{
  "n_layer": 14,
  "d_model": 320,
  "n_head": 5,
  "n_kv_head": 5,
  "head_dim": 64,
  "d_mlp": 1280,
  "vocab_size": 16931,
  "activation": "swiglu",
  "norm": "rmsnorm",
  "norm_place": "pre",
  "norm_eps": 1e-06,
  "positions": "rope",
  "rope_base": 500000.0,
  "rope_fraction": 1.0,
  "qk_norm": false,
  "attn_scale": 0.125,
  "bias": "none",
  "tie_embeddings": false,
  "parallel_block": false,
  "init": "normal",
  "init_std_qkv": 0.0236,
  "init_std_o": 0.0,
  "init_std_up": 0.0236,
  "init_std_down": 0.0,
  "optimizer": "adam_variant",
  "lr": 0.000811,
  "lr_mult_qkv": 0.5,
  "beta1": 0.95,
  "beta2": 0.95,
  "lr_head": 0.00683,
  "grad_clip": 1.0,
  "warmup_steps": 256,
  "schedule": "wsd",
  "decay_fraction": 0.561,
  "decay_shape": "linear",
  "final_lr_fraction": 0.1,
  "batch_tokens": 32768,
  "seq_len": 512,
  "doc_mask": true,
  "train_tokens": 458300000,
  "steps": 13987,
  "dataset": "wikipedia_en"
}
MLP neurons of a small language model. Each row is named by its layer, matrix (gate and up: input weights) and neuron, and shows model dimensions 208-271. Each number is 50 + 15 x the weight over its row's rms, rounded and kept within 0 to 99. A neuron's up and down rows have the sign that makes its largest values positive.
A block is one neuron, or neurons of one layer that tend to fire together. After each block is what it responds to, as a language model described it from the Wikipedia text at the highest values.

L3.gate195:64 21 22 72 46 68 36 51 88 28 31 46 71 27 50 44 65 66 46 57 63 50 26 37 50 43 49 33 32 70 61 28 63 55 55 58 46 53 42 12 62 58 28 69 55 47 55 50 51 29 68 42 49 51 41 56 56 66 55 55 40 55 58 55
L3.up195:55 37 38 52 44 73 46 63 48 58 76 21 48 31 71 68 99 64 75 33 64 47 59 33 25 59 47 47 31 49 59 31 56 22 46 35 77 36 55 25 67 81 37 51 51 42 53 40 46 35 66 66 32 63 58 33 54 58 65 59 56 77 45 35
L3.gate482:44 69 21 59 43 43 63 72 73 24 26 62 29 34 46 38 58 49 46 60 59 75 39 50 33 60 36 46 47 65 59 60 38 41 31 47 69 68 42 62 50 52 82 57 49 53 55 28 82 21 51 47 63 23 60 60 60 40 48 57 60 50 66 50
L3.up482:40 57 49 50 51 51 41 80 83 12 27 66 51 56 55 42 59 53 56 69 58 44 20 58 45 57 37 64 37 50 45 66 38 43 52 60 51 82 62 22 58 49 62 41 80 65 40 39 47 15 56 80 39 54 68 41 75 41 45 66 64 29 52 71
L3.gate869:50 64 52 66 62 63 46 45 56 48 57 50 64 63 45 48 16 60 26 75 70 30 31 44 64 34 53 54 31 44 80 69 27 80 72 57 29 56 42 60 49 43 56 46 57 63 28 42 24 36 53 49 48 41 45 47 82 51 36 76 52 67 68 51
L3.up869:53 38 65 63 71 34 52 58 54 35 37 55 48 75 59 51 63 35 34 44 41 37 39 53 64 59 31 68 17 67 73 42 46 56 13 49 55 33 47 72 76 41 69 65 38 58 52 17 70 50 40 44 58 58 48 77 60 64 48 54 80 61 77 57
L3.gate1240:70 58 28 57 31 76 52 59 68 33 35 48 59 49 44 35 74 24 18 78 78 62 44 43 47 33 28 48 46 45 34 62 44 59 43 41 70 54 58 49 28 76 43 36 46 67 58 29 52 46 58 59 90 43 61 22 63 44 79 36 48 56 68 66
L3.up1240:74 89 46 55 76 32 52 75 99 17 52 40 63 56 77 36 38 38 62 33 64 56 17 56 53 57 47 63 49 34 45 43 51 46 50 59 37 70 58 30 26 59 61 86 65 46 50 53 44 46 58 41 69 29 50 56 49 51 39 75 53 54 51 67
Mostly modal auxiliaries (would, may, could, will, can) right after a subject noun phrase, e.g. the government may, his mother would; also list, came, died.

L7.gate125:19 50 63 79 47 43 61 51 44 17 36 55 73 32 31 60 73 24 64 37 57 40 70 41 35 39 73 41 25 70 50 42 43 36 50 46 36 47 19 62 44 56 53 59 46 14 49 06 44 41 70 51 25 53 75 61 31 42 53 41 41 39 35 56
L7.up125:42 53 63 51 50 20 59 71 29 35 55 70 46 31 32 64 44 45 39 28 62 33 40 43 27 57 46 40 27 68 30 46 67 41 36 31 60 54 57 56 63 35 46 51 59 44 26 20 42 73 31 41 20 63 54 49 53 38 57 49 29 48 31 32
L7.gate141:44 28 41 64 50 30 38 54 25 45 50 48 40 63 30 65 32 32 45 62 60 67 33 35 75 13 65 73 47 34 41 67 69 52 50 39 53 50 28 64 48 56 37 44 50 29 68 51 55 65 52 56 56 45 44 39 61 44 58 40 43 50 57 29
L7.up141:82 53 41 95 45 50 34 35 55 46 69 46 67 64 47 35 50 45 46 34 66 38 36 31 54 53 58 42 34 63 60 58 57 34 32 39 52 29 37 53 74 63 47 63 30 56 35 56 46 73 48 80 38 34 39 62 54 51 46 48 52 59 60 57
L7.gate213:54 35 36 33 30 13 60 65 41 68 53 28 47 53 79 42 60 40 52 71 49 24 61 30 63 45 38 51 39 57 66 46 28 42 56 49 44 66 63 64 44 37 43 41 80 58 44 61 52 71 49 59 58 49 67 54 51 36 47 40 71 30 31 58
L7.up213:53 53 59 44 48 45 27 72 63 75 67 41 31 34 60 58 56 52 63 20 63 63 49 42 63 58 55 67 70 53 50 46 51 39 51 50 61 47 59 43 51 45 41 54 39 63 40 44 27 57 36 51 44 28 48 46 63 43 65 42 60 50 51 26
L7.gate244:45 61 39 32 41 51 52 51 62 28 50 60 63 23 52 60 33 16 34 63 70 72 52 40 38 55 42 48 61 49 17 42 51 49 46 71 70 62 38 41 60 56 50 61 40 43 66 26 59 43 38 63 64 98 69 61 40 45 57 30 46 23 51 52
L7.up244:33 68 62 30 50 39 61 66 32 48 16 60 39 57 79 83 49 19 31 38 45 64 50 33 46 55 34 31 33 39 41 49 36 54 32 72 47 38 38 37 34 20 36 46 21 35 56 45 57 52 32 51 51 36 54 65 49 40 56 43 73 67 58 54
L7.gate441:33 31 50 30 57 43 80 46 53 56 42 47 64 40 62 37 71 44 61 49 61 24 31 35 42 48 65 34 70 59 47 59 11 40 66 68 47 25 36 47 35 41 30 21 45 39 53 55 52 57 59 55 37 67 57 73 19 86 60 36 65 55 46 45
L7.up441:43 53 32 40 76 34 18 68 54 22 21 46 48 54 44 21 49 49 80 44 43 65 41 54 40 49 57 70 55 49 66 39 35 52 55 48 73 49 48 26 53 50 41 51 41 55 52 54 59 10 58 68 51 46 57 66 40 57 56 11 43 53 43 62
L7.gate653:45 35 45 92 41 42 55 53 53 51 82 45 40 58 45 46 62 73 45 48 33 36 34 49 85 49 66 34 52 41 29 63 27 45 44 56 40 62 35 79 75 19 48 28 71 55 85 65 63 72 61 64 37 80 72 53 67 33 37 57 39 61 39 46
L7.up653:55 71 38 49 68 71 59 44 69 62 67 70 38 67 36 42 65 44 56 68 59 57 35 24 41 73 28 39 68 59 39 44 24 51 73 63 37 53 55 92 39 37 54 64 37 65 61 36 56 23 53 60 47 69 65 58 42 82 54 50 38 66 46 57
L7.gate703:46 42 37 48 46 47 51 61 50 65 29 61 37 59 57 17 77 56 44 45 82 27 33 24 48 41 66 37 59 55 64 51 37 45 31 61 68 12 46 68 36 38 46 36 60 66 47 42 54 51 37 46 36 31 47 66 24 78 62 59 38 77 94 81
L7.up703:25 47 31 71 68 56 55 52 50 58 58 69 51 64 43 44 47 73 65 29 51 30 38 44 16 54 39 69 86 44 49 44 45 43 58 78 49 65 65 39 58 48 38 63 49 36 47 26 51 18 58 41 64 71 34 58 48 35 33 39 58 26 30 30
L7.gate765:50 79 45 53 44 57 31 32 64 61 50 39 42 53 68 42 55 56 42 57 39 34 27 37 63 58 46 42 51 54 70 40 50 40 54 59 48 60 24 52 09 69 46 52 33 70 60 56 52 36 26 42 52 69 57 55 30 51 49 55 48 64 48 49
L7.up765:61 53 29 40 58 41 31 30 58 47 47 47 69 44 60 61 38 40 62 43 67 46 53 54 40 61 51 57 41 56 53 55 60 63 70 66 31 31 30 47 55 42 68 45 61 33 34 31 32 49 78 61 59 55 76 51 52 43 65 45 57 60 37 39
L7.gate917:31 78 41 54 52 38 48 65 56 65 43 31 34 39 54 14 54 69 41 53 71 51 39 26 43 75 54 43 61 49 64 39 57 42 58 26 58 57 34 62 52 38 45 56 44 68 78 47 34 59 37 33 51 58 67 61 55 36 85 46 66 39 54 21
L7.up917:19 61 43 43 38 38 39 82 45 51 64 44 57 57 52 40 76 38 52 23 56 63 44 31 45 46 37 63 73 46 55 57 78 36 51 39 55 76 61 83 58 48 55 46 66 69 55 49 33 63 68 27 54 50 64 71 39 69 59 49 89 49 60 53
L7.gate977:43 64 13 55 53 51 56 50 57 39 32 15 54 41 42 80 55 77 39 58 37 42 29 50 53 55 54 50 41 34 57 26 29 47 53 61 39 43 45 71 56 39 57 55 40 31 21 56 29 53 45 50 41 76 71 17 39 44 73 65 57 50 44 54
L7.up977:56 37 31 82 69 35 56 32 58 70 66 55 55 74 60 49 31 43 52 37 68 37 37 68 18 58 34 29 46 55 69 22 41 21 60 75 53 75 56 59 35 56 46 38 67 41 42 50 54 48 64 46 61 23 40 57 38 64 44 25 40 60 43 60
L7.gate1027:36 45 50 71 48 67 82 60 60 44 50 57 16 17 53 30 81 49 20 44 37 48 36 81 44 31 74 52 75 45 58 54 48 66 59 49 70 63 35 45 47 23 33 67 43 52 42 55 44 47 57 69 55 42 49 60 43 54 60 56 28 33 37 32
L7.up1027:81 28 58 50 44 51 56 54 51 69 25 36 72 62 60 59 44 46 38 31 62 37 13 54 46 55 82 53 26 53 37 38 24 59 40 55 39 44 25 72 58 59 77 26 40 53 60 60 57 42 28 44 62 64 57 59 33 36 41 62 41 69 49 66
L7.gate1067:49 72 49 22 63 52 40 55 54 63 46 31 64 22 56 51 57 53 74 64 41 54 36 49 44 10 26 51 47 63 44 69 61 60 64 62 51 29 40 67 35 37 48 60 30 57 72 83 25 46 48 62 49 59 66 57 50 65 76 01 31 49 54 57
L7.up1067:52 50 70 38 65 46 46 55 46 53 60 08 44 61 55 46 69 39 79 55 56 65 45 47 76 54 43 86 69 42 34 45 57 43 50 49 44 58 55 88 66 38 66 32 55 17 41 37 67 54 43 25 43 55 66 71 73 51 72 68 44 37 52 53
L7.gate1079:52 48 52 60 43 60 58 73 60 65 57 39 58 41 63 64 60 32 59 85 67 56 43 39 27 44 29 33 63 77 29 54 50 61 70 46 47 49 59 44 40 18 49 59 60 38 59 41 06 33 68 43 44 51 34 52 56 51 47 46 10 62 39 43
L7.up1079:41 48 41 64 16 82 71 61 61 72 58 60 75 51 56 69 73 60 79 32 69 53 55 49 18 26 31 22 52 57 50 37 40 36 50 60 16 60 34 68 52 48 62 45 68 37 50 49 54 62 74 28 29 50 58 60 65 61 35 33 48 65 36 61
L7.gate1083:53 48 32 62 56 42 43 49 68 55 32 46 41 61 42 66 59 69 33 64 56 58 37 33 54 35 75 57 52 30 57 38 22 60 71 43 26 50 58 16 57 57 41 34 44 30 63 39 37 38 45 54 52 66 36 64 23 59 49 17 45 44 56 44
L7.up1083:72 33 32 38 58 56 46 57 66 51 50 58 66 57 43 47 42 58 53 66 36 34 71 60 30 45 38 54 67 58 33 31 27 62 54 46 42 24 53 45 54 58 55 83 42 68 54 73 39 47 79 45 63 57 31 45 84 22 39 44 65 55 39 47
L7.gate1211:14 68 32 57 69 60 51 69 63 34 35 64 53 45 40 47 47 60 57 50 25 45 26 64 29 36 72 21 65 49 29 31 59 86 64 42 51 57 37 76 55 50 41 59 31 58 55 79 42 38 37 89 44 53 31 43 30 75 68 56 32 51 49 78
L7.up1211:37 66 34 35 51 69 32 50 42 36 46 62 53 31 52 79 58 58 25 63 52 61 56 81 48 27 39 20 18 46 39 61 62 52 62 65 44 32 52 48 38 81 68 67 18 41 51 41 51 31 29 42 62 55 33 29 39 31 64 66 52 50 44 70
L7.gate1222:49 52 38 45 50 75 69 80 48 67 30 52 57 31 43 50 48 66 59 48 34 54 33 37 75 24 55 51 55 61 95 21 48 52 43 45 55 80 29 71 81 36 63 67 48 44 72 48 49 36 20 59 32 94 64 53 41 55 55 49 39 46 48 43
L7.up1222:34 50 80 37 57 55 72 79 33 64 46 49 72 59 46 29 56 62 63 30 73 61 46 41 74 52 41 60 50 67 54 67 57 59 50 43 40 63 32 54 41 15 61 72 28 45 72 44 78 60 81 45 45 92 61 51 47 58 50 39 55 15 26 60
Fires on "of" after one, three or most (one of the, most of the), and on dashes, slashes or colons between numbers (4–7 mm, 1–0, 14/32, 3:58).

L5.gate169:67 73 24 68 43 66 33 13 48 33 59 61 15 39 59 58 41 57 41 48 58 55 38 46 53 53 59 50 73 45 55 38 67 61 68 47 66 51 39 48 36 86 99 48 32 46 48 51 48 69 40 62 53 64 58 55 24 35 63 53 34 55 64 41
L5.up169:52 59 45 48 28 23 71 50 42 28 97 50 32 33 77 64 57 56 36 35 65 60 52 62 60 56 64 47 57 61 33 56 63 70 56 59 44 63 46 38 60 69 51 59 45 24 41 60 51 61 71 48 35 44 31 50 40 38 36 41 46 18 66 74
Dash between two numbers in football match scores, e.g. 2–2, 1–0, 3–1 on penalties; more weakly, hyphens joining word parts such as Deir ez-Zor, top-ten.

L7.gate122:45 74 17 49 38 57 67 55 63 55 40 48 37 52 45 49 69 45 65 60 42 73 10 30 47 61 62 66 61 34 68 56 32 43 69 68 33 50 45 64 48 42 50 47 51 59 35 54 50 32 47 63 62 57 41 31 45 46 59 45 45 41 42 44
L7.up122:35 57 37 51 21 63 62 79 44 24 77 39 29 49 58 47 48 64 57 66 33 51 50 38 36 54 54 46 47 53 52 61 34 41 44 45 48 78 86 76 72 22 80 69 78 17 21 71 44 60 60 90 37 92 50 37 55 31 59 46 56 84 76 43
L7.gate302:23 85 51 54 35 52 72 60 56 42 23 41 37 61 34 34 48 27 54 35 55 64 45 30 54 77 35 44 69 70 75 71 50 33 76 43 43 82 52 47 40 55 55 57 35 38 53 43 52 64 40 56 85 57 64 64 32 59 59 33 37 21 35 58
L7.up302:69 43 48 29 28 28 47 54 60 21 34 50 52 65 54 48 65 31 33 46 69 36 14 79 38 48 45 65 47 43 40 50 49 51 55 42 42 53 72 59 46 38 76 34 29 64 54 09 77 56 18 62 67 69 39 66 36 66 57 42 65 64 48 58
L7.gate363:44 70 27 40 56 63 79 24 46 55 39 28 40 54 40 36 41 33 34 70 59 53 40 65 56 58 70 51 41 56 50 64 53 53 43 44 64 24 71 30 27 69 63 73 67 65 37 29 45 51 35 71 58 45 46 49 45 48 67 37 43 42 43 71
L7.up363:55 67 40 57 41 51 40 35 34 50 35 35 59 64 62 31 69 25 31 55 60 59 34 50 54 65 58 44 57 61 53 35 70 37 50 51 60 33 46 57 13 48 61 73 62 71 39 50 55 34 41 37 72 49 46 15 26 50 48 40 62 36 44 54
L7.gate502:41 56 28 55 42 44 46 73 54 39 66 44 64 35 40 25 60 79 91 81 59 42 39 76 45 45 54 42 72 57 33 67 63 37 48 55 40 31 45 37 54 46 60 37 47 36 71 39 41 49 47 44 39 55 49 42 62 34 60 73 44 33 54 54
L7.up502:90 63 38 59 72 59 18 51 72 05 24 37 35 44 54 41 49 57 55 64 64 72 20 79 53 45 41 34 39 44 56 58 41 50 73 28 42 42 38 44 66 43 39 57 31 34 47 59 83 52 31 72 38 61 62 22 54 57 65 79 43 56 55 67
L7.gate515:45 54 33 75 50 42 59 36 47 45 81 71 55 64 41 35 35 60 60 75 72 45 43 45 73 59 66 55 77 44 50 63 67 39 28 37 59 65 56 61 29 41 74 36 54 42 47 74 53 73 46 66 90 37 53 46 43 34 79 74 50 55 47 47
L7.up515:41 61 36 38 28 26 72 37 81 37 39 39 40 53 47 35 75 47 60 85 22 50 40 34 50 62 60 53 51 61 41 67 22 63 53 51 73 41 25 31 49 73 49 48 28 27 35 50 40 53 41 88 35 57 48 56 78 52 69 51 38 54 50 58
L7.gate583:39 51 28 45 63 73 49 42 51 72 21 54 36 21 33 59 53 73 47 37 72 70 35 50 31 61 72 73 55 59 51 54 66 51 69 64 35 59 54 50 58 62 44 59 90 66 38 38 40 60 34 63 75 60 49 38 67 65 70 47 05 29 50 42
L7.up583:41 57 57 40 43 33 55 61 61 39 77 35 28 62 57 41 68 33 57 54 36 30 33 67 62 41 62 63 53 74 49 47 51 45 30 57 47 60 31 77 59 25 78 50 67 59 76 48 26 81 30 39 41 68 57 78 66 59 69 32 46 54 50 50
L7.gate700:78 54 17 63 42 59 59 59 69 56 42 43 62 52 41 56 49 58 21 67 47 53 55 52 39 51 33 47 47 77 32 25 44 30 71 63 32 81 74 42 35 53 48 50 76 75 27 61 45 56 62 55 81 33 54 49 48 50 38 52 49 48 56 74
L7.up700:65 56 46 56 53 36 46 83 39 38 33 37 69 59 42 32 74 42 47 60 29 66 65 61 25 41 28 46 65 36 15 34 35 49 66 52 52 53 34 49 12 87 61 23 71 61 52 22 60 26 55 39 59 44 62 44 56 54 43 41 65 79 56 70
L7.gate824:65 45 37 49 47 64 52 61 57 56 55 44 59 53 44 57 65 37 22 70 17 61 40 55 48 50 55 42 80 14 66 41 62 68 60 57 58 37 47 68 36 60 21 38 55 37 38 38 62 41 47 46 70 46 26 58 44 54 56 53 29 64 43 65
L7.up824:45 43 42 59 27 60 41 63 84 33 49 44 55 74 51 00 47 21 82 51 34 34 42 43 34 52 39 41 67 39 29 72 42 32 65 40 49 51 66 28 46 29 42 34 73 63 55 80 61 73 33 48 47 55 31 53 55 51 26 49 57 50 78 64
L7.gate840:48 47 35 44 21 31 55 49 45 52 44 35 56 76 33 31 51 76 28 56 51 71 17 34 37 69 66 38 23 45 33 61 48 40 57 49 35 69 34 41 32 72 47 39 68 68 59 42 71 49 70 52 96 62 26 48 51 57 46 40 24 68 39 43
L7.up840:51 62 47 57 75 65 44 41 45 83 36 61 58 41 22 31 63 62 56 39 43 65 40 24 47 54 49 58 57 45 57 33 44 42 51 46 12 23 63 35 38 37 51 30 26 62 76 72 28 37 39 51 55 44 56 34 47 33 20 54 48 42 67 59
L7.gate846:60 37 16 63 31 28 69 38 26 47 50 65 39 38 19 46 65 35 51 65 60 67 61 42 35 48 43 42 32 53 61 68 40 38 55 24 40 56 50 61 33 61 34 48 76 52 39 62 29 45 51 57 47 37 62 39 57 31 34 55 24 61 37 61
L7.up846:74 55 30 47 43 37 42 76 56 54 64 24 61 75 40 55 54 49 55 55 42 38 59 44 28 40 61 64 47 43 88 67 43 17 66 42 16 41 57 63 65 35 55 37 57 58 34 60 28 53 39 70 21 52 58 18 54 39 54 60 59 59 34 17
L7.gate900:57 65 43 48 44 61 36 33 17 80 49 66 47 54 43 34 58 57 45 36 38 59 25 77 34 33 54 41 37 67 69 67 58 57 51 43 55 44 54 32 22 54 55 55 52 52 38 43 37 78 21 43 94 41 27 48 33 56 60 41 64 36 50 56
L7.up900:45 36 30 58 43 58 40 51 59 65 64 48 26 34 57 65 48 64 46 68 25 45 59 59 16 60 62 22 37 51 85 27 31 33 46 61 29 77 66 58 58 19 70 86 45 57 31 39 15 48 63 80 43 57 48 55 54 40 63 59 52 35 62 41
L7.gate954:57 30 36 45 40 72 63 27 55 55 44 49 31 78 46 14 35 57 53 51 39 50 27 61 66 62 82 48 39 28 72 62 51 70 83 54 54 59 50 45 38 57 76 68 44 59 41 52 61 45 39 52 39 55 53 35 40 43 69 60 08 56 43 42
L7.up954:49 17 54 87 46 56 65 55 38 14 45 54 67 67 41 54 44 53 64 71 58 45 54 45 67 67 65 34 31 55 47 40 59 21 77 49 66 67 42 44 56 48 47 51 61 55 57 47 33 24 50 50 46 39 62 42 56 39 66 52 60 60 57 11
L7.gate1053:31 53 52 35 47 31 50 37 28 49 50 63 40 64 50 67 69 52 47 40 48 60 44 50 64 75 53 75 59 62 43 38 68 29 86 54 45 43 24 36 21 60 51 72 69 53 60 54 61 81 53 31 43 36 49 48 38 39 59 39 28 33 10 34
L7.up1053:45 75 57 42 77 64 73 24 63 26 54 39 14 54 30 50 41 46 61 37 61 40 73 58 55 48 51 07 39 56 22 42 52 41 48 50 41 58 40 24 51 47 59 68 72 53 62 75 19 56 36 45 61 81 61 48 54 27 42 53 51 29 43 76
L7.gate1103:56 73 47 52 56 60 67 54 72 47 70 50 32 50 37 62 67 36 34 36 68 82 37 49 29 26 47 41 50 55 58 32 41 44 31 65 66 40 56 55 40 64 71 44 52 38 59 61 34 52 56 42 41 57 33 80 50 52 42 40 16 45 36 54
L7.up1103:61 49 41 52 29 52 57 55 48 22 38 67 24 52 43 34 84 45 50 28 44 35 43 70 44 54 61 19 41 34 46 45 69 57 38 53 34 47 74 43 65 40 47 35 43 28 36 41 54 62 41 45 51 39 40 22 46 50 62 42 70 67 52 44
L7.gate1153:51 49 41 42 35 44 45 38 45 53 54 49 32 72 56 52 50 34 41 56 58 63 51 52 60 47 55 47 74 44 31 57 55 59 53 68 46 29 26 32 15 45 16 55 40 69 44 44 55 51 36 46 60 55 30 37 60 50 45 33 53 22 44 40
L7.up1153:62 56 61 60 37 24 40 20 27 35 33 48 13 68 81 20 52 50 62 82 57 42 38 56 76 45 49 58 68 55 63 63 65 26 58 57 45 58 58 27 39 36 36 54 60 65 21 69 43 57 66 27 84 61 57 44 71 40 62 53 40 45 51 64
L7.gate1239:59 88 30 45 49 68 48 54 51 71 36 48 24 62 38 49 48 46 40 60 38 62 40 67 46 67 58 78 58 38 65 70 35 51 67 71 21 26 64 58 35 59 54 59 72 42 51 69 35 54 69 56 46 19 40 37 48 62 48 56 38 47 50 58
L7.up1239:55 81 51 82 52 56 36 36 65 71 66 59 56 59 74 48 54 45 73 52 12 57 56 61 56 66 63 69 38 59 43 51 49 22 51 49 52 43 57 55 60 42 57 71 28 58 40 59 77 57 49 50 40 30 56 39 52 66 29 76 55 70 57 56
Coordinating "and" (also comma, "or", "/") right after a noun, often plural, that joins list items: "illnesses and", "policies and", "pts/".